config.toml
n_layer = 10
d_model = 512
n_head = 4
n_kv_head = 2
head_dim = 128
d_mlp = 1024
vocab_size = 16384
activation = "swiglu"
norm = "rmsnorm"
norm_place = "pre"
norm_eps = 1e-05
positions = "rope"
rope_base = 31300.0
rope_fraction = 1.0
qk_norm = false
attn_scale = 0.0884
bias = "none"
tie_embeddings = false
parallel_block = false
init = "trunc"
init_std_qkv = 0.0123
init_std_o = 0.0123
init_std_up = 0.0123
init_std_down = 0.0
optimizer = "adamw"
lr = 0.00109
lr_mult_up = 0.691
beta1 = 0.9
beta2 = 0.99
lr_head = 0.0108
grad_clip = 1.0
warmup_steps = 304
schedule = "wsd"
decay_fraction = 0.605
decay_shape = "linear"
final_lr_fraction = 0.05
batch_tokens = [131072, 262144]
seq_len = 2048
doc_mask = false
train_tokens = 2158000000
steps = 11822
dataset = "wikipedia_en"
MLP neurons of a small language model. Each row is named by its layer, matrix (gate and up: input weights; down: output weights) and neuron, and shows model dimensions 272-463. Each number is 128 + 24 x the weight over its row's rms, rounded and kept within 0 to 255. Numbers have three digits each. A neuron's up and down rows have the sign that makes its largest values positive.
After each neuron's rows, "fires in" lists the words (lower case) most often at its 100 highest values on Wikipedia text that the model never trained on; "fires before" lists the tokens most often just after its 100 highest values on Wikipedia text that the model never trained on.

L2.gate921:136118109119142142121138162122102104121132137175096138161106140163112156141097180154159126091110120103172103135122098113124161119101131125086081128126145138139133126105161107102130094156097113182119102089100152108118098127125100078116129107167138143142129105130149124132144153136085178125127106158168115132115095089149127171092132135135089108162134153124115112114091161171162110108086166156134130090127163096112110113098131148101114135150128151116127107080106056129132109154110145136151107152160133135168115137105121121146145118162160135111099118135161153119152155148124117134
L2.up921:155138098132152160123131153124124134144103126126110121122128076117108136129120141099153130152135131136108180128103105123139179086099141141115144105136147087126133138114129121144128142133125124091059119107105111100137152134129099141133100131121160164089093159158112111129127086115131163160113125137119136116122115096151118156117159143087080135112142079111123124127125144126133138135092142151120134112151161103120139110133111132144081133124159108107121149103158120143093128155144138128082119152128129132169137148119097130131115145190095069129121135104141085132111135094130160178
L2.down921:105126150147142165148140175152129125154094127180126137103129162092135173128125140142093118142145133146093148155086076103133130052129150166112123095144176121115156092106118099110141142160115121140094105124110122107140128151102095142129143132132131116130102154151179125190093147156114135077136173151096116110139102111106116149141144120093133117120143103096130138109120121172160170149117136145157148139160154107128142119177175120120081158149147137109115166103110091119080133133129134062106143136176145140137133153163129111136116147181147146156122104120117084113110113089123108132
fires in: "2022", "2021", "2020", "2025", "2023", "2024"
fires before: "2", "1", "0", "5", "3", "4"

L2.gate232:158122130115130146138156107145109080086146102143112105151140108150146153133127095153162077102125131126144103148162114143136154122135108144138127127129105119130145085159123155169103125114123106109126082114150081148113127183121120129157118103124121147124175134131145159118135125166096111152111166093145103118048120115086129074122163154113104135160098152148120135127155074152149126100101130105119105102131135136137160145127145114160111110134114157151119126150146118172122185152140140151096164136147150124145145125136087166115136161134101121120139134146099129130089103142122139137
L2.up232:092157131165132136109118121143143151150120107133125106123159130095135140154101130098104130180100111119132175091145189104128125136139105084148122128139138139118127116088126108161093108100095140113097148168151108121172132120084143176131145098121131114108087143118135178158111138126149141120153091111142101173112115145126144132130121092096135123149130128103144135136140139123134094127146083128122140127115126165166092129106131151150098094104097148147158097125096175142123120074130145061173130145173128138123106156122167137152181160088117132126104115145122108123078116095096117139
L2.down232:154079132132112128113170167147138109082129122134145098119150153157138134139098143090165110138114122154111166087152131152095143108153081091071128132145108140126128145110113120151112118119128082099152082116151124131128158124116127153153128126117144127089119120140140081100088103092070120080108108103106089095113148132102165107134132090158145133152101122159093102107118114122125144097128123109129130156136120174142148115135160080141107115138116115152098106133128163168106183084155141181103144163129097105106100124168087139132135095137114121160131114141148144130124059137136077123
fires in: "0"
fires before: " |", ";", " |\n", "."

L2.gate118:105137118151129128136115167113079173151123161160071150137135113123119157127106131128129094151171150115122164144121106145139168084168126085160136091137118093144151153102133066155092130131100110104068103109078146094127133156120112122128146094151124157124108104189116135153173080120125166154163082152140091135127112118127146163143126168112128112089123117115122101113156152135146080123082162147144121086102147143147124132127140118164103150160160101143129109122145090135137118152157163133094127118086088131127133171084125093093148161156123132123128176120167101110154111145129155170
L2.up118:121159128140101130108096151117112074113096133103134115113099116117090132143128127131127141133139109150141158135088092157102159124136159122130119164148141120107123101105167076116132142188125113118128078119166174113149120115113119167095109111154173099132105131139126140139133115164125124050124161101080150146124085126138171151133123131126105106104125135156158118103105165114109080168100135139101125128176154092122109118139122133115103156133092137119127109127120099144110130129096137112165132153148129129124157146123118112124165136147128100121101157130093103174127095117129155127
L2.down118:162132127147110106144106146125087124125087141146109118095105131123129161145134127127134103139130153153112120111078104125137118078132135130128123108112176117122125082163153133112148157113097101157119099108149077087137131125133103111147146115127173100127113189107141167165124152182075133078121180139140136123146108114107100153120138130086043133121145075156120127106120125142103121157130133143116151157113134098126089091159120131116098144123155133146135128120137099118113106145138098105098145124153115161122123134141076141127118143155135164101074118123104088159096147072127137113
fires in: "2021", "2024", "2022", "2025", "2020", "2023"
fires before: "1", "4", "2", "0", "5", "3"

L4.gate967:104140143148141135128148132107123121090108148159090123118132156127128128149132125137118096136104176122162104124138144158120137125099091083142126111118112133146133085130120114139113109134087115135099129147120091151119154116100120130144114096149098129109071076154144111105136143118129119120110156106171131101143110133119148112149167144136115132119122111128088097169108119117152085131123130083107107096144118107145146096085139115097147142136103150139176088117137141136106167112140086121095124132156132108124148118144118137134191164091143091104148122104125091127181137149100134121
L4.up967:111119093133133159120105112161151118103178140122163137102136123099165173131107076099114124154099142128113152175146145167151087117115098078148170121132162128129135137168121154126128153077117146104114094091139148165137136150116125113146079107127114111123107145148149149107130108120097125155142157141160086116109130091112113188144092123101101135132115128116142144123165135141125098128134110084157109080123113139135176091114138104161162113156152103114124102139161119108181124118160175150154171152096159135157135142168123141156140103123121173083152124173128159128123129179143085073
L4.down967:116127159106137097130125119161083099125123123104217125150137121113125169163136124095126085082139098144116128122162087119088144112087106124117101160134143104158145145127127154126126073143081116108175163130091098160113176113111174092096178126130123106112092099101119141100084109149102073171145122094142123126144147157141137109129125119124161111175162150141135098118104096087120102136118113127126090117122130114150141154134102134114155067126141140121131067157136128133130117140164128134086119105134104104117152103119108111100156088115087158153118129120195119144127096147137133123
fires in: "0", "01", "ultratop"
fires before: " |", ".", "–", "1", "rat"

L2.gate221:096126128101118126138142175067136122125111154145171111138091132141130133138133124172143121127069101113147171107129122113144116134135117144161108152121143139166113127143131115145076127169097126123127106097168096143133085117154163129162114105112105125088118130119133131111102164189144118133116092136094084092104129173111107092145109105143122128113119152077157131109110100151136123128097124092152116130127125184099152162144143099093111099161095100157141117121107161168130168149084176104102148120164154176145146144126106090120119154097121102087113137138132135125140128115133124132
L2.up221:107125091119132134153151151155105148103082128133147129155127167128124126109135127138126098151109117112148119103107142196085131137148110119105145104142112100110159084145155147135110137154127132110136105109100105091163137083090124104158120148090120123123208161089126155078102094099126128117125113165141117115141142132126143135140134103121127160138095143095099116159123117120132157105122114106132171115156141083125140137145114121141101149152107099070048135109132118119098098180150156135097136103146159103103152098095134142117144131094081166123106158149188119144109158121131086139
L2.down221:146097093155144129111135092102107149088078119130130135107134085111090156146102159141116124132133114172148092118129129135124132146153150117154169115090118151124127106130134121098143104125156150153126125132160126114123124094098126101107134140076105103168123136117132118104134082135146141132118115180118122108116139147098140129106131157117163089113193095126131155148161095106080131148130125112142101129169112199110113125110137182157125106138130154126145104090113167098137132105123144083130153164141132153164159131155132138108100125153113147168105108128098115121146079161151159144
fires in: "in", "of", "to", "out"
fires before: " the", " a", " "

L4.gate715:086127126139120131105158138112097129172139158156069148148124098171158163135136117108104130147122096133152115091119145121147129135130096108123125101097102135148142138073126086127115124127122130140136094107166129144094136107174141136146104087131132147116114124126138097125159129127122082156112127097143096093170128107100142110152109149144101154165168118108089128150075078088159175129123185106184140119131139110146134132123189148125071131113138107102142122167120115170127108147117068148121123144130133126130129147067120114173104132152110160113109137129130149162131136103132148146
L4.up715:074101110140143130114114094127069135114137122127103144150096148145168112123144093139151081125194133123094127100139116129129179113170147125119159079102096133121133120103151104119116101112169109062130113151143153088153158160118096123127179126104117142109131132150100131076114127124112158086151083132125127121102138097135183123102136075177158116117129139148086132096111118128126119142101140149089125098106168163131165164172135182151124114140114115171172161121123145124141113079146121122093141117164158099098129080138163111156111096120128119153142124134141114136170148064124121093
L4.down715:111150130134098144115136155148147149127104118146117086126150149135120098131115132108149113064106109120131109168138077167113134120151108120165132124128139062158126128140138135126136138151070150124150164135128108144143154130106128150144128130149187136091093152144116160153128110170138145166133160136163145110119135127107091143150159147106127061162091094147128124124161136162121128108158125136128137134052103175104105130150157122153146099104131124115160175119108108106145109126153151122139143121125110129121085173125118129103158190129147166162148109132122139122138128172179132142
fires in: "of"
fires before: " the", " a"

L3.gate808:155123115138123123101163170176073117122132177175125175128125146160097118139102170142113101106151148097112133151140115150147146123136152105136159102120132143135123126081131094144119118166104099149146112102112120124102119124100128110114153105142119121098075099171130076080120159100144161158159139123148123113122150079113149129105092164186106126075171098126120119106127111176161112108149140137137121095106162169123149146142167122117113163117166112139105110112127105101106103166143116131130171134115095122129120120165110104114140160136186147132090110137129117133117106126112126149
L3.up808:122099100104143125140095142115127120128112098131109116104146140125115138135105128114162151119141127133150138160121127145128117106124126171082130114117148126124122151127127159127144089149126098145097146171144111063124145143170125116124131117116124140124097155126108128137175097152153149175143138149173072111126110090151129137098162154169101133172104089136124108142150141125137141098089163129104147082141112128160126117121140134131111121149198138122149106072128126145167115161118140141130141118120136126131099130177118150130117108174133076115140137064154099109116144115142132153
L3.down808:119156100155111127111146116132121109108106086136123103084133170108139117142121136145123117161132133136095152170077096154166171091138120108132100097127139130130134117123129142116141142136090106138087122125092093066146110106150106146105144091119130093111093148157115121160142187155115132123147185119095113145110154096139120150164129106140138094107120131100091142113107132109107175128093133135158117129123139108105149089119172110126111127136141136127139144089111101148120135145112134119098155070125082162157145129160086137117154089153117147161140119139116094152106105093118149065
fires in: "2022", "2021", "2024", "2023", "2020", "2025"
fires before: "2", "4", "1", "3", "0", "5"

L4.gate883:108147119120129110100146128125139092118116128150075127151104156163132098148161098132107071122104112094111132158174087165135156166141132135124113091129135150133139129151134137162168122129114146148120079150150115164131150090071146132145136161136070144126135136121102166061164164155166110155142146120149172130176138101140144148126122130094158140126130148146117149163134166150147162089145121135106128131108173119121110125163111181133118133139160121125117117108118140140143120171152143117118130172186132140133120142068144132135103158131111127125121121144131116153179113098097111142
L4.up883:132105194154176168161106135098131162136134152141118141110143140110095131105112137145149129130142123124164165166118131116112124139159111111130154110129135109144189130148141109119107137091111142134140181153156157131122177136114172102105094135151094117122123099120150137130133094121120115115135125144105190138123163114121132123142100141085152193112093124113123132115124098133139110133110166120123152161109115126148087101094165115147124101147125162126154162124141125123155112153127127136120150122132172123093104116120179127149091115147099146127142126162104143128141143181133124159
L4.down883:133112124123165142157144178141126116123135154106110104126156120130145103112112096139162155094175111137148150132100103165148105110141152081076112126097144108108097132159125096149110087123119114096161108142111146146125125134165131138112121082112120143118164147159100111123132149164124119114155094107090121131106179133133169124135058133108154102151128125153165131161120083152088133138098143117096129101149145161122128127148151138120153122144116134119107117145159141141124135135139115130138120122110114113124131164090176114122155143090116157149130148117159128163111112146145129117
fires in: "to", "as", "and", "called"
fires before: " ", " an", " the"

L4.gate608:138133141155159141110118125149131128110116137146114112128132120155140140153138127105126142116098114145169185081141120131107118137125118140157123152103140108131118120176104107130107160143127156149127074120155111105095132150106166151167114061130114119109108121163116147113092145139095142131139142124120123134112098149123159110149121087054170128117124129143128139131149124120157104089131121107147104109138102135117181140119147161167138074194147128139178102123083102144160167150191136153168166131121102157144121171129154122121158120098123114146127172133127106147083141142137129146
L4.up608:090135176139164130137143114147100118129136099131132108127183140125147112119143137116121144118120124112135092142073112177128123156179111095127096132088135134130146071119127141136146079134124124129108115107122117113128119172115134163119160082095105118143182128109100174149123142156122082114113146131165148106186091089156122115157173165112136134132115128125130157163135102121128112140142119094098167110110094158178113146131120124124121099138081137183140126137146131140152109134164110117121136124130083150145115133110128138163160131078122121107136118086140113133147099127145131132
L4.down608:184115135098171125109149167143102131122063117132118095119160128131116111145123118088176140112119115160107134102148119139101140134106136114105107144123163132104164150098109094154086117123146122108126113155151107148127153155132158118158133111111133110115165132136087136096098077112123118127149137099077152111132106122092175117147155110127131117131134142101133131120120150115115083101150113127129098155125107123156105138104125116137127121128129149145155108145148102189135128124116138185116139108135126117135140128134098128092126061100105137132095166160176114150093074138114087116
fires in: "0", "01"
fires before: ".", " |", "1", "\n", "-"

L4.gate346:129129136129172135121169131118106115169113110160092158103141179140136142110092145149089138161126165106099163122114094132147105085152144068141103099125190138143151134107144119117121127139132088132091105144098081119146151146131112179133161108107130144135063098137144176138151129186109154132114161148102130114116074111151135139134136159103094109153128110116095145151094142182156165120139163193143118121110183122128173109109112113140117147145183142153155133117121115155139120129131136104123134122103098143143153134125109109118145134128144130133139121120155105134134168122147166145
L4.up346:103098105121113105117177125118111119064136155117143141146087117117108129142098119139118134105121122137116099125135140142076110152119102134136100184141116165102130162120122104127102086155117134175136114130084180130107102075101141119124110143143120114141174168128117107103112119119180096123145125123134153200139131127116149129148100110114143122101112135115175154102112152106117130145180130135118139088127097152142101149136122139100123121150069079082101120170158142136128128133133127132107143125132098090107132075116119144152130145128113123128149132129120139138137106144085104114
L4.down346:142115124169126152125120135123084100150091072181074144081154164145147139096102132135116134163135135182110152139108084104127103102129163145125105119105153111118107090116114128107128126135117084130068101156112127117133137144123135159103128099121125120112073186127143156173160129159095141120098181110090161137121097104109120142174131120100098104152133133107122138119128122157166146136113176154141144147109148138112149108117124125125105163154153182162135132127119112150116159128112153117123134114117115153115140144115121143119131117134127142139133084134160138155097113124174142147
fires in: "2024", "2022", "2020", "2023", "2021", "2025"
fires before: "4", "2", "0", "3", "1", "5"

L2.gate402:093124118139129143132144139109148081141101124164151114094080109148119105118105123150137108132080148150114105143137117145138130107151131106124102092139107141111103129114123133133115156121105119152146110126130118127137166158119156124112148147107124149116084070141133107096110136108115123148129109174169147152145150130154119159110132168151176126093159158100161143107106138145162128127128146088102135060134134097137155139143064143108124103119071161095142148093110147116142091138154137150102133122126094126110134127133124124112119115164128102128166096129119150146181130112076093145
L2.up402:160086116158117122154110150204092109089181132128159164156192170119159125120145152121138153146160137158142135120127115136136094141113161126146125128161153135145159122129110135124129117117103137150097131169113115144170122132103096148125163120131136130135165125184095135077103140140160141085128139059140128149115089141149116124145127129061110118129157123135111150151116114117126095112130160121120126127117095147149126110133162137087116123137122140145121137130079140153187120146160137128128117140136100092147137100096121149084128117131158106098098180076184104124142177168159145144
L2.down402:121130073150175118165111189132134107097148128197154098109136111135122133100108100139110172129148147118132098074125103115143173082170107088111139098136141139092130103148159128116117100088168122146168121110125121134123160147106138156105149145165138109137131095133106134104147098096125131149139110108197111124131122143135108098175115107101149157113118130140131146142096181162173130151118110118162085055127073095139168164118116120085124096132118169134123123159128113111132113151181125126098108152101084134111119124176095108107135100185127092062131146147170155140114104124103144051
fires in: "to", "until", "through", "of"
fires before: " ", " the"